{
  "n_layer": 24,
  "n_kv_head": 6,
  "d_mlp": 1024,
  "parallel_block": false,
  "init_std_up": 0.0499,
  "init_std_down": 0.0,
  "beta1": 0.9,
  "weight_decay": 0.0,
  "warmup_steps": 220,
  "final_lr_fraction": 0.0,
  "batch_tokens": 65536
}
MLP neurons of a small language model. Each row is named by its layer, matrix (up: input weights; down: output weights) and neuron, and shows model dimensions 0-127. Each number is 500 + 25 x the weight over its row's rms, rounded and kept within 0 to 999. Numbers have three digits each.
A block is one neuron, or neurons of one layer that tend to fire together. After each block is what it responds to, as a language model described it from the Wikipedia text at the highest values.

L2.up8:490487479475495505520490472513544495514516492508504523487475489497445500505512532523467482507484484541495476515497525524517503498501501522476503488475495498500536504483481496477501500558497485495476474503495459440474509512570447537557509550489470541494535507505524523534461495504500523530521517498504471495485529504510471478463489514477479515476521504444504531527515472518481507509523
L2.down8:464501518487480469521522528505488532530491487458504535501497513473491519481476529503515495525507502510493529525491494491508514482509506482490531551486500514517522495517551471486467498486459548474540504519484515446481498489498469541484476484493491469477509508488533490474485510486495483488490487507523492513507549488491551535509509510495516538496502488492515480502531501474556494476514
L2.up503:494509476502518501521489493528498519518468492458459483489496459531506534555535508470512512482545508500468491477476466464523558528530517515506497528480549454510465502521482479472519488482540467510495488494474515485499460491518469505510506480518480513502481429484525505531513471516523485477512495466475510502467486483548519471474500479513512480504491529459477536510512438503454459463529
L2.down503:516490548512475473471524486465464505517480482495498494519529454471504517501487542506503457521450533508479500533504460450479468464491502480473518491511516518489491507548501461517506475512454465498464492529463538513469503490500482544498467545513503528519503499491504506466449465489504506504518523516526499504509533506450507510490529496528477540484532498497529521543519556524512506496518
L2.up698:483529518523530486526459545496500543590514519495496478485463476487492458477456490485492502502505520484525543489524484537524508496555524478494538529469508525487505542489534556492487495517478491511499529467516500479478510455495553512492537493523507486527484487514550507474491505490512473486543522462448520505548524506528505553546503471499521495501522504473553517495461535482513499483460
L2.down698:493507477478500502524497543456510487499490493483527529493505471469532493497508516466484497522504510496433448498477497478498495481483487502446546516531521530513498539510512484529489468511516459458511530554523500504506546471510459525458503537517473529508493518451503511494493473495489491500513488472508469528486526524492541527448513470528509521453507513528488497500520494482500526519523
L2.up956:516471475484518507527437476525519497514506482498468505481450504501488468485504474497498504457477510484481488435537474457490429514528519524494517511491484480520533483525497542490479461492511517519487504479485492559497516477541511519530512479500492513477523468480511496519499519499504516494533447520480496473452491542510497472481477531503485452483518553502499546483489477490494541447536
L2.down956:513543475491510462470553489503481515540473500450527502514561488442500524491504513466542529501510511517510466518482517517518512496482501498451539466475467493495543494495504521482498482515513508477502499494513487520498495496506488504492465520552479493466512489527492507496479448523523501498483516517515464532487527485430491519510535515513478541474528490530497470514503515507497504481513
Year final digit. The last digit or token completing a four-digit year in dates and histories, such as the 8 in 1948, or whole years like 2023 after "April".

L13.up595:481499500516463464510517484487571517496460510569461526486519437501536513533520515481500453496495481461504491471499502486513535492503538504535512549529525497464505530492472536521510483488509478527451529515470538500530505492457488519486497499520536536499506537513501534472570470524509551491471484499478494499502502485505496524519488520481515480495499510478464480481513514490475491476504
L13.down595:502517560530501542500501514481480472513492512488495488518497481499473538476465499517511490492520511506481502544518486510491514501493522527507495491493456515498466491531511505488478508553477488525568532521553455530456488484501496469513506486480509520505478480523527497427493531493547499489515461437496491563521510538517491507495495485513522492470518488466462525504544514492510534507523
L13.up817:462513478478523463487468492463531524484499515540476492487516498508480491479482506523498525515493520475497477486496480503494545501486526533562499512525481548491504465520485509514508471531475503470442522467524481520484506494489509513512491473498490512479533488485496495499495523479489517477421437460457489524474496525501434537498481541480524512545527520519502538488528462447504509477518
L13.down817:477482495510544494541461490525523456503468499492546542474491491480570533556484542520493483498488478501477482489459491496562499473518481504529484482499517534508410493489519462508504525444502488523487506500501482471515448464519507453523538478499504474487534507516512518500505553530466486509521513503488500519450559466525483478558509503521536533457504534509508503503479463527530508514503
L13.up833:483518467487474534548442492504502516523523477537510495539467493497517501487495465514501495461523501445521511476528522509541542501524518491520498499518512511523551481522519562512514509504475493489518495511508538494542516498479433499517489469491526499509531537513511514496479505493476540488452440487513488480488514507469492571462487539483495514540498523514485513480541486476478498428527
L13.down833:521544525516489532492483518509505474529476526503504469548523503485517503509463514539492498488477490504505469487479487468465490517479504532513517475509484508532491511527465488499507513544468430539508485451491501498529515549513510455551471465490510525507508487509506488491488460501486426498500474486479476459511520495541504519469467494504499458489478408525486499521490501499505466488545
L13.up997:488502505476503502513478515513557482516505506476474512464480501505510501503473506509493496497544498501487517513491525459541547460495523483492520537518454484490528518497505499509526519529477480465500518481461491537544570479442511505506514460448489519460485520493501489505514515511536538459484433485540484506482487504538459486514481545515497483523544514496475538468542488518479468498516
L13.down997:476486502460544473482502453446503530488504506491489492533509504462510526530561486483518490510477490499497522514526500451505478497539510488487484490504471539500485493457487531485462498480507524488495507490505502494515483497507506508468501516570488497557514498496510532484506511453515495495498469544531483528537514471502536478485534498528479547531558486489492483496501477515515499513480
Token closing a unit or abbreviation. Closing parentheses after converted units in infobox-style lists, e.g. (4.5 sq mi), (4,386 ft), plus final letters of abbreviations like MBA, PhD.

L2.up280:466512490526490552504525473510488521498525514510501532485543520544507430498556498507492484466484524499496506493478538478505507495521511502486521489488491480514478512503496542494469476517478497516501514536467537499502483485514496488504517495491493504505551504480517533486472500517494487511522501495548558516495506491533496528502501500474447461515499469527504525467463526437507505487529
L2.down280:585471462472514502510483430465479503487530483519482483482470516444538520506486510494506514480513530487505519487503501482517529505473490453503513471469510497504478525472436497530522512510457489513477478541520460518499506483452467495513501528492514513510446522522483504523499496455515545514490496488452527501495528504470499513518478486500527531478481480489495491496526512513488505501517
L2.up497:472486518526489567455528498556516504508513502485511491510494502522497547503524474514506481461479490516468491493515491507504528488484536479545474491509517472530522467546484524491477538499550499466503501534472501528513531457491503511518501481487531477500478522499516498497489489499523531448499472517474545522466501505511483556471523466523512510490471502495486504516533520524538515518512
L2.down497:519478512483496459499492469503467509495480530536508551519464571541495448479466481529522482438521556483542537455527477502485473503491485504462467475538485496530527511507552508494480474482457448507503480506473534521516456524493459475523486475505501528522501478496471543470488505524527479507465502534530461506504478487468519498528518526475502492509507492489507513527523473500529483524473
L2.up707:456461485512508510489534516484522531478517507549521505477480519494465472512557506509509495491463558509510506510513482512475473497550485479487522480460489484502492490517538538492479519475545520475484489531500476504483425486531509478465495475462479491475510499514552532483472545559476462512514540473461529499504471497505496496512534481460486490526481530533517500485487446472523483476514
L2.down707:509481444534459523457502490464504477463479505465536502532481509518519457502489518516520435494504537526511478491466525522503474496449492466511525508475508461514496466513457497510512557510502517551514513513454504508488481475494499523544518488534545511481533507495541516531492465493515493514514468510480487447464476468494484526505451550523489489513468521485494494515478490484474492478532
L2.up955:491489506534479489522535515538504513530554470543519511436484547500515512524519551521490494524519494526500489534473494470507500551496475503538506449521487478518467453498475528488477475536552491527464458479516481535514512489513473494476484550486490506523544488495498523479494479553518547523530504491508486548487490513524466487482487486464476508518513496473490495479500477477437483519471
L2.down955:478503531507503478457494476534461540511514486530515515492472478498489494498471487475501497502535521518532519486456448483496474515477435478450528456542537543538443526489490467514515524489507488490537508512485512509531498510503523525543524494470511491525484469513506504506458516500459540523505507502481526441543510466504509531540482493470441525492487508506533504524506508497482502472467
Noun-ending suffix pieces. Word-final suffix tokens completing nouns, mostly plural -s or agent -er/-ist, as in art|ists, football|er, school|s, own|er.

L13.up137:526515504480506567516507512482520480490466543508517507524522506507546526513518484510498460527511495511485580495531512494501518523513489480515468486482499487495474492541542511492545512474494505513525517512510483510488513483506486464505521499466479479486543490532466513441509476502495511496483494460464475473503470511535496484502501497467543514491511527501513512522525486483471570452500
L13.down137:514525498507510472497479497496536503470518486498519510482482531488435454527478498502464531498551489509467491493498484469497473474483546505501515514498510508527526534458425518481494515530481502472487532461488535503492479498483492548469476522523490470516482526483483468522538499555482478460503498525521530534526497468509508486510458491483459518515501513523504505486496477469545489554489
L13.up149:513520526490517514461499516457491470531508500485500538506476509487483478521516484440511500472495498474539522528512493498519527527551514520483498510521498477452498495481517478506509509550515483502520538531438486507537489504491514518507560501490493520461534504475506492500530472506523501494510505516479441503478457518512464513483505515475500514462530512518441454505525477489461545497539
L13.down149:525432479505524488500500522465457522457530508479497474480506499502464487494482503497487539559526491526489512502570536484520538511474534497516513539489512510492493520460496494495503473509478494532524470498522496502515477477476497507496499475475500521482491517537460514526541513476473493494479496522518530491501490503500526507512456498504455537495492470465488472539537485490521503517529
L13.up469:472463566502498506534499532489456529519508525505503500463486518464490486518481493488480545492475505490504568491501517456448552467492496529502492509513495488521510503492535514490463522497514506486484511510506505514487506514477494487506531526457490499509498548530505515477517504503523486489453461511473466458517473497529522467526452482464488472452537525509524459528511511453494518491547
L13.down469:495491538504505536489477490524494473516506453542505511511447477519539516522512516460511462552504515508532501512478461501477536486532526505499516519461450546503528455558510523501481483541507486498489459535546485486465507476489518498505504496519484482521481496469511478512498488463511535529473501474508536439512485542523503536493479518506509489492550475512500492476527489515451507481499
L13.up515:506486514490449521510503471467505492510494487555469479550546470529522471461514477493474479487528522500499468470507493449467524511498504485525483502521520487477494508498480532449550499514543501498531496541493501544526489497531487552528497482492504558519495498468515544502510500514480498488447513531490498530485438526520491468467493491507525514476510492534528504524509484498508528534519
L13.down515:499481487516510479504511500455522476538486491491506508488511487477480514494516484519497479460500528443478489525532513519503467526541496521506530544509508535495548484518502493502487507547485482486499515521462503500476482495485504451492508500485446482497530485508485493542504510527493463522474492517518556529526498506507533458515507473453496502528490513491490484499502455444499520474495
Post-head-noun modifier starts. First word of a modifier after a noun phrase, often in definitional sentences: relative that/which, prepositions of/on/for/by, or a new word's first piece.

L8.up866:490478441497517516503507495524470490508537469475483501496494491540502506539511482491536504454515525504522485483526478454497498520504513497499460511479538480519502502498512516514518489508502483503510522466476486564472509514512496524495488480514490485501501492492527500489457504481467501500508494523474469515489493491519468544470496495489506461486568527479552476469489482498486479482479
L8.down866:541513448538482461513488465495517534487470508543475461477493489464513482451516472458484500461533518540534522500485481521489482470536480489468454490465499509481508510485515495507505516528464572474468519487484507512515558481519476501508506480426495493522513508479487493484490490522472441478464511452538435499492465524526503500493473481524509479488504498522560560466513537509509509525501
Word-final suffix pieces. Final word-piece completing a split noun, usually a plural ending, as in eff-ort(s), soldi-ers, recept-ors, patr-ons, orchest-ra.

L13.up267:467469453472488511475475501494526529528509466509511508512497489531524466533514524501444508472493528474464484506439479480496522511504534537526518497481537494470490467490477482490474480546523483437463479499453515509479535519486509507513511545505518466550503492546515480518538487515481540483512533509475498515511521494522472496495526424462496512474495493476513508477526515533482489497497
L13.down267:494498476526473451494481514479465506490483475514505511489457448472464466503515505518486512505532546512525493472523490484480513480511507527521509484497507495506491519557513481480491499484497502479446497476504446532520508504528524477495541501490522518485476512504469496521481509510508528474494491537489501517520503468565560466473469533525526512491505505488536505474466519534485495498470
L13.up796:492491508467529537496486477500509555489476465523498468489467481481573506545553510495516504476517525503478511534539505498501515515556487546493472528482523491484488501520474442525464539490528497486480511529494511494519512501516502509561534500498455505441502489502517539465506459519493492508521495487460488494508426498495480497477528482492544524489512469480494506498490524470495512488553
L13.down796:499495458524503489493466483544468505504513501460533482468474537516518485507545483453471516531478538484520473486471507498486465483503477514528495508492506487533547515451498524494516512480484485493474447440512504485523455523517508520464470520515571490512486515489512520473463494488488481464484528495465452523448522502518515519480468501506486515465522526469489488490542480546545471483504
L13.up853:509495484495472509478511534543505509514512474540473512519511507497530484503510505474483510471548513504439527489502531504495529501542465530575537473503513478465481505488460464459498492534492476461500475489479540478528465513509488507493521479482491493490544530480527504480549488494496472505494534500491467494451502505520500498483503526487522470448477524506483527475507454494489528541494
L13.down853:504504526490470447497522478481498498499523523496521449516520522516518494509542535527476527537487483473442515501506481493501516536473523511503473485489482510525492493523505512507483486519528517509507550498495477565503536508489488528499488477468505523538458485517511528457499487433507479484507434564486445541462499465507541485452527545462522470520510501500508501507491513511515498506465
L13.up1005:505489444480532515480474480526481512521488445521506463464475498494541516499535549487501516503485543494458496482511478500522459444558497487472514515536560479481500456490495489495533481533456484451506495490534513530520488498518524541538519506480537495460525475529512518506486456518537516484501519503486457530519451510523501507486448550469494507498507536493515546515493499504492461457528
L13.down1005:503487521544528509479524481528479477477466445480564476480458495469498509538531514483493514513511526501519493468505476484478467456535435484446498524549487488496538522514492528516517476511491502549513493510509470439528496515525540518455492514508506485504469476506547497518486477508515509470484520491518517512469507544497506498541493531545522480520488522509448548505469501522470507491502
Birth-year final digit. Last digit of a year, especially a birth year in biography openers like (born 1987) or born May 1, 1953; more weakly, other years, dates, and commas after names.

L8.up1002:518466523485529502505526531512506460498541438523504497489474500495485530490483531492476537532502520491480519469477477494525521502506521500527496494557477479486472522508483506513543523496537474525464513456503464494511561498485464505503499484472473523458519482543487514489466531494515494447466498474429498483531470491539474493527489492468507500491466468461475514503533490494507529493503
L8.down1002:486507539504507461491479490519485487510460467449472533515502496513506498531507503519483503516510506521529492495482475498470505526491474556509469499469513495488531548464501472512488502470508510539526458487470463480480499516483510498476525534519509477556520478476530496478533495493517452490496485501508567485530472447519486525481465530511523450488540518491476461491501469518483493520511
Taxonomic rank words. Taxonomy and category words, often split mid-word, such as Or-der, ph-yl-a, genus, family, H-uman; weaker on table headers like National-ity and Male.

L13.up1:479462517502485492505506511504507461518504505511472492566467494577536477550487502506488485490538534498469473435513417477541522491480512469505516481496502527550497515481476480469517534487505508496511439495469473526478491488497538482517511519511490532489484478481543526533481521467474542468512455497496503479483497494517444517500477525491508488473551529479463515495517490484470506500484
L13.down1:483520481482443470515471522487482525490490486496515472501496496497510492465523492524500514547509496480545487537498472471499468514511493516516497504535462507441487514493512476518455473546483541495521512488492505492531519518533508496530514469460504523494513515492494507492473451480501481483509492541493491497523482533536511466559466481474489474500494484488529486497475543496532524504495
L13.up390:466561481482475480464509493513494460545500502547515507532461506528508487527475503492517462433532507519468513519508479510549527485533557466472490527523458503518495503486483493473479495497498466531470497478515501522489531485468510449529489530534506489471495453538494516488518469486496549470478492511471497534484504539499499499510484499479512504477500529451482506531533471487498486507523
L13.down390:484494466522485472533508479524476501486471477471491488508501507511519471480464478468485525541475529510497516481500492495438459480478516542511528468486565443489517526518486500508530494536516486504489506522484533443503456505557508519508477486479487522550491516476492501528466467443494474494461500499484455502463523530499507431541488554489493475491531507556497502493466498518482490540472
L13.up404:512481460530499450455508496501525512537475495519482507502448531550555494491478479453522522507477506562487502453476488485534507533493513493503501533494522487489530500545506510510506523471518474509497446502480464516519470461523513504543459469533483504504510488489494521503498504488478524509472492507451484498451480514525514528455519454510473480515516510491553513483534451514501492437515
L13.down404:526462519511545478498520422528531470473485457439504468475491512501462479496490481502517470474578521539498505473488491507501511498519485518479475476510562529553473528491481480546530571492509475498520525509491503501500509494527509528490472511465524510493484485499483506513480529512503492506487508503505472470480533510503499503534464530467454505466511521494490527487472526492513447547454
L13.up430:475516506460523563453516490522515448497546497488498466486483505524502438527506533477489501488502495436445458502528509482542517526485525511479473528505511481489504512509476495478509520463536493469510493487498486503496452523465502473547486527514509483464519464520516495523468539498480486461470479477475540474467464486504461517516516530501528506481511492516529506503498507492469493498487
L13.down430:519514478541445505490511479532478488500466446457525514527512513483495505539549466489478465513503538479514477512500478528461511494477470458517459528456495498474500482489488490485512494496490477486529501450457553480533495465481500535486479490443493494509507547463472519497525480518525540492523467540543477468496529490550548527519468545500531543531502480494538514473479509498536485526487
Plural noun endings. Plural-suffix word pieces (-s, -ers, -ists, -ations) ending countable nouns, often people or groups after quantifiers, e.g. employees, keyboardists, railroads.

L8.up209:490492539498544506506465494479485517471439505558452469489489509474522477474484492442496499488502508489488545528525502509471495517495514543499486517522476538524496501501500519539534467504528487499471447522462465494528526493491521478518512476472476488479569490512479494508548493519518509525516520443483517488510485520546525486505501475461547548496498529509493523482520435535484491492507
L8.down209:512506520537496490478528506477490502504525530473499518447473487530493479511503503485473498495473473503494512491504523486486495492487486513514509507494421536498491491530502463484455481528495464486498503520450486462546510499482468536544514465482492499546486483470544503503485504485480473532476523461475471552545520496518474503507503523477526477476486486476455461478550523481493513465503
Word-initial pieces and relative which. Mostly opening fragments of multi-piece words in factual prose, such as cap(ital), pop(ular), power(ful) and land(slide); also which after a comma.

L2.up495:493526433467496508443494503490556439505441488552497514500538443498516487549531494516490509481519521469493499508499451483504497487484541510473522488497472455514512458527502508487512506515487485459507488504503435515468498473520475491502502539486496518494512461495513532462474461519497515515475467495539483490473461535500531495510503518500497472496511513461474491464524495519515520509463
L2.down495:470535552488504486470477498501443542484502480482521454479525497514505489491498515505554482508522495508518502481500528461498518516521481509496528482500488437506569497495552461527496479485505502498521459475484477488541483506517507491528497487528487507529462466508490499518478497510503484539493494494535464532503501486520555539510513554541500514510481495506500514510490545542576472442502
L2.up616:477506543511501524476510503492540479519492480514513514481506497486484496524474486473489494549462519502479553470492485453494473438501513527502516538516529474475501510480552479492564467468469471493534498465497502503486482528543499479481516510537480527515522492484527511496497512515508505492449494506499490467497489487496532500498520498498442491532520525468513498496485513523483530499514
L2.down616:533572524500514495496518489523466521411473496502531477513508482495502514493511496519510476499481489501533504488541540475481489516503522508491524498468514478532531527480500493497484496527506471524470474474465524501531498528484490520503521523474494477505501529458495503547496481507493486502529525524501480511486519489448540513483480545530513504483542501548476485491494498523553501455543
L2.up790:463478502544516463491466473524507492513502471473464515519482473468518528469461485511497543523514533479454470509536494443527504452491528481432554516524496524457500480504511534524516521563527469491491513494527488512526509510502451523500478508520474486547468523508500485501469477494522474486498493511489526514445458490522482480513511507490518488496492490470524495484454541484479485499501
L2.down790:493504522515526498507508460547477497476509488509558464518548516500511458516459518476523471473523497482544511476488473456521511533493475539507505494538517466492495519502503488518538482459506469497501477512490519482524499476501541494448518505457475501493513499529508514523510484518463505468493527500512471493521513521491538484475492521518512553480532503544486564490509538505499492480531
L2.up816:473508528534541554496479527494506540520508517462496502474544466522511464461496499492507532528496500470467494449483462507533524452501533465517518501492515521476466502464506529480515487503481464496495469465524482436475490517539489504488548503532468524504468468506540494487471490522462504507501500501456473521465505496508488511523520471498507509543523517487486493506525512472521523503502
L2.down816:532539487485467475485498482559493447492470498542530490478443495518497495517500509492501470519447533537538493506538518508477478501549467517455494484510526492508517498513520500522516452491533464475535494509489488493494506453469492518506487470510479492500553504489532508553518470472506491493495467507560478521489487473481555463464452541545526530484515505482518538505513501471520496502544
Closing parenthesis or bracket. Closing parentheses and brackets ending a short aside, such as a country or party code, former name or disambiguation, often in lists, tables and headings: (VAN), (Lab), (album); also heading-closing === marks.

L2.up96:483511512485496490489522501492508501487488497547496475523541486541507487500531525468492521483487500492518519492497520489512482505534514497492539448526516482496461515551475556474551515478535507488489463522564497474498506484463462499540527528473483493557481476471518521479449512485504519478507494535498489524492498504514505472537499469516536471493526483483482553460490474510529506478515
L2.down96:461506449488539488501506487504472507489544503524495545510472546495547521522500507467526517550496514492521471482484505481455485526498550473478518472500514524502530491511482541532504525480523440497466532524465463503528492493487521515437444431513472532470492490493485507512493490472514480547481495517461506509515502490475499520552500505522482495489518515480531504530476509511498508464526
L2.up379:515517466498517521513521507499533565490489523482455507487460473517534539459512529506503497496505518505496516474466458502506503513486535514509486479540418515438460495508505519472536462497502487495455448479512493488480520512497468526476498461470491490488488517497519502538549560481479508471495489474460478533510522539508506486484484465469482475487483487522449506512505521513515494429518
L2.down379:509507509535478533498519449518512543489506494527466454449537483485507473511463525476489525506511490555509488537478504471464487504465518496505496526418537487477489526479515499499475475492544500515514485486505460489539533492486491484525496530445500524495457499474482508506501505508496540478516550461473511508469511508483529491550484483519500485520471528504482508496470531483500510503491
L2.up441:512522483475485479502493549475518465496543524513476507501502475508543517534537467499511490503509524513485491520509491517510527530530491520498491491514504523467502505505459508438510503548554482480514452509466485479507541517494505561534514489442499535490489489452525534534485498486497518452505505443473478475458513496535499505492509490496509472485519477527539520469471476488485526531540
L2.down441:507507531506504475512533460490511510461507489493492498493513532511539497530458501509546518512483487485489490478505508528466517478467513533478475518483484459513450509455501477546497473471519502512500476464524464468474505498498489527469462504581522494515508465488494504487508467507452508541512549532479500531495522447477486520511535491523498467527496511507482491486503557482526474501497
L2.up536:484496504483449532483455504530541501549485507516472500463488501544520480505525484482484511534491497480519466520511503446528511452517498505514472520482511520483510499506518557530527513475489469472447504492481500473512506471547493540495501510484513506519480505497517526533540476476490492513508477484464510512475527522503484520491459490494515462557552475505481528482502497489503564498540
L2.down536:482512518494510509513450509537443521481487466513505526495499502525536489491480468505531442499518556499479474497530489500479511472514506495499478490510482490492508538471487466488510520511542484503523513463497537532481484514524513473505494512504530518501452498471509485485470475515478515450507552464457508532517487512476467483500473521521474508506516519517516536517491517480512495519477
Institutional word completions. Word-final pieces finishing institutional or civic nouns split into fragments, such as C-ouncil, e-lected, Hosp-ital, Rec-ords, Gr-oup, Gen-eral.

L13.up57:502490468550524533482506498494519507496481464551489496460500447479528485510500487500529476503521479488522534538519449459512515527489512543542487468520542498512528528491520489448482495482570476528498512518511479509505495503467467558461519517486553458492554527522551508482518502528514528498455513505487527472469511500531502534507486522518456487495540499520517500481536478536500512453515
L13.down57:503524560497475438488496511510489487452503448471447509493495485517522536496515457550475495509520486493509491506492487497466505515520521523500522512494469466506535542513483498488493471525520495475468481491498497494481512525505523500570470515568485515488505490489507515509532446503464504523515510474510535518537491516494592503488468503484472476508493511518518439453514512510508464485498
L13.up104:470484506509483543529499488497482492484529492518488456529478458478514492538474530499463508458554506474513517477506471468513502487501527488511517475502486473551498484492479465485456471512532463473463505473518478518480510465481490531549518479511528528549512531532511507498550519540549502501501501528525471509447526498499507548500498488522518472531516453444542539506492470485486497499475
L13.down104:483488508529498497528520497469504460471517498498532480491488519515495501530544495459542498501535533483497503513495453477500521491535469500455510496524507492467485490478463442460496509541503482495496464522514526524516532498536470496488499541548506509496440484520513475517514481502449492488512503526497504494477546554506562493527501539486514490495505511498534509479484535485467510507502
L13.up288:475454504540443551521465489510490440508501461557490514545497539530524471508484478499498534471545519469489492499528494486541528478495508506501540458553525525506497481498535488492561470492529501487484528517434505541463522484475513519484493510493499514465513524529465498482486505503534513495501487516447511479489509516488491476453515466524509544500507526446521505533516478510451507518529
L13.down288:510482530501512500498468499470473470540512454510510486526472479481480519497479539441508493488500503478475466495475551522492497513478500462520507460502483521555511473541507492506532501504526507447489457519532527497494510492538491531448542516469541515489494529519455488467448550478511493508523501485496515504503477491467514508444519493531497514552504519484507499527462487492476523566487
L13.up806:503514533541484531461483512462522492517519514514498542474516509455472477495558484485485538498519541469456520535467458458463543476515525498495498514482513439471469515499505469535547489518516471468481530468507512487515555496488478528565521493465503509501516518524455525464498509509500469504468501496499484522541512503513507540544513508517499486504504483490487463488528466488453499493531
L13.down806:506491482517483495506488527483481467475526487526519482538509500473476506503473506501483468482510494509508466508484490450493550518505553465515510486511478473563524523463560459473490517513486535532522510484541497544505493488546528511514457502495547477511470481503532493495467483524493534521500523565447483466514522504506501508524478501498473487504519515521494492536504521474524509525479
Wikipedia heading words. Words completing section headings and table header cells, such as ==Geography==, ==Personal life==, ===Japan===, Year, ±%; also sentence-initial He.

L2.up342:448498488495500504453524520518512500523546505492479501506517511477469472495493523489500514528444516503478465478548504521514504488500506516514483509511461518538496536547500518518548521490489454478529539495483499525472491528490489490508487532478494516502511534519512481489509497538488501524457479518513474508498474534503491470502510459457453517497467502508508512519553525481485480525545
L2.down342:484500512528476492462466493498455529493492520503499493452549496512487482508550544491440523491489462516497530477503496559484487489507515498517498479490512490537539466509491469541489494497503524508499523470497511514462522560505498505484520472485533483486498537538481526472517504531550469482505529473518476507452514516479520488490513503519530540483477475486489540518513540495464502518479
L2.up502:520493518491518521514477525509549549528486473508499479574478503546509528562519507517446462468475585516530526508477479499480519525483534556510541510482518483460470453502489533516525476519440480521483513529488466486479501544500526525499503511522492522486493513488469481493501492484520501490487505471465483506519465517502504486499520447486513511518519546544486491463504529466481476530457
L2.down502:485545528561513478525522450497478500427482486531508483459480528453454510505493508558545486477475495448460488495460494545526474480479528477474512498487516513511514544471510486523483499496526503505516483484498503503530526492552517492532478523491527488527484523479469512522517493479523443529474484470503470492560530467499472506461524501503499504535518549544496496518514522511543504485502
L2.up689:511462486496510552454492502477498470505489495473489504515510548481495546481480508484498541462481457500494520485539475488489479513466436480511508526512483494463513548517497470511551507449491480482519520504488533485478502504460508465544541489442450553451530509457480517502491517550485482532520483527511470484511519522536521486503449463494498505516480508496503506520515490491473505531493
L2.down689:510512502505494530495516495505479502497510500502487466507482491493475462534442489452533516485496494482512484503477507519495499509489486504478501475464516507552489453495536488492501518497516475525539543497517472480509527527506496475510489479513420508505479478485486482508494507509526475499500494510582537530506528479493504532520443481482485502524513536525512504469499496494503514481518
L2.up815:454449481515459494506480538487511494552525507543459527508498536489517494481492480511509460510501528489514477485532493495478464518471515516437491502490494505530480494489492491492529515541508448458496455481484479465487460513513504493507508501495484500486533551494503527470515500505484483523498529481494480511502512486530492444540485499489542545468490550475479475523478511511516492546500
L2.down815:506529510495485513483483496529530508475515464480512541462490491506459499531503487499501488532433505492496508505496503492476503499491513560523538493514503476492512495503520468517471538516498555498515520525494486489463503517501518497490497484497511487526531530488490510530493525517510493534419531487506528475525513437504481509511486442465479525527477472492461524491539503525484523534515
Clause openers and "he" fragments. Fires on clause-opening words after a comma (where, which, who, when, she) and on "he" pieces inside words like upheld, overhead, northeast.

L8.up157:498504503467518485512437525488490517503498471506456499472523549493509504512500507483481510462484483452537487466502482509546499476515550478456499492504506468466527494471503497521498530481441461469524530476488505457460517456486508492529576482494492483504474537472504494537496474525535516493483478461495448518514449513517537501521513531507491515517469495484470548491504462522452470504514
L8.down157:508473466538484523452546505472525485454491491458507456536465482536509488510462496510506549503537493484492504505441462471486540519496491496489490523490512536519463511497527500485470485503538461503520497505460505519523475534495489514508472538540497498521518493512524509516492520507488467455495493504486524520536525533492483522474496470518504489540546485488517502495457498510557529506512
Start of parenthetical spans. First word piece or parenthesis opening a bracketed, quoted or heading span, usually a capital letter or year, e.g. (E.M.I.L, ==Early, "Everest, (1927.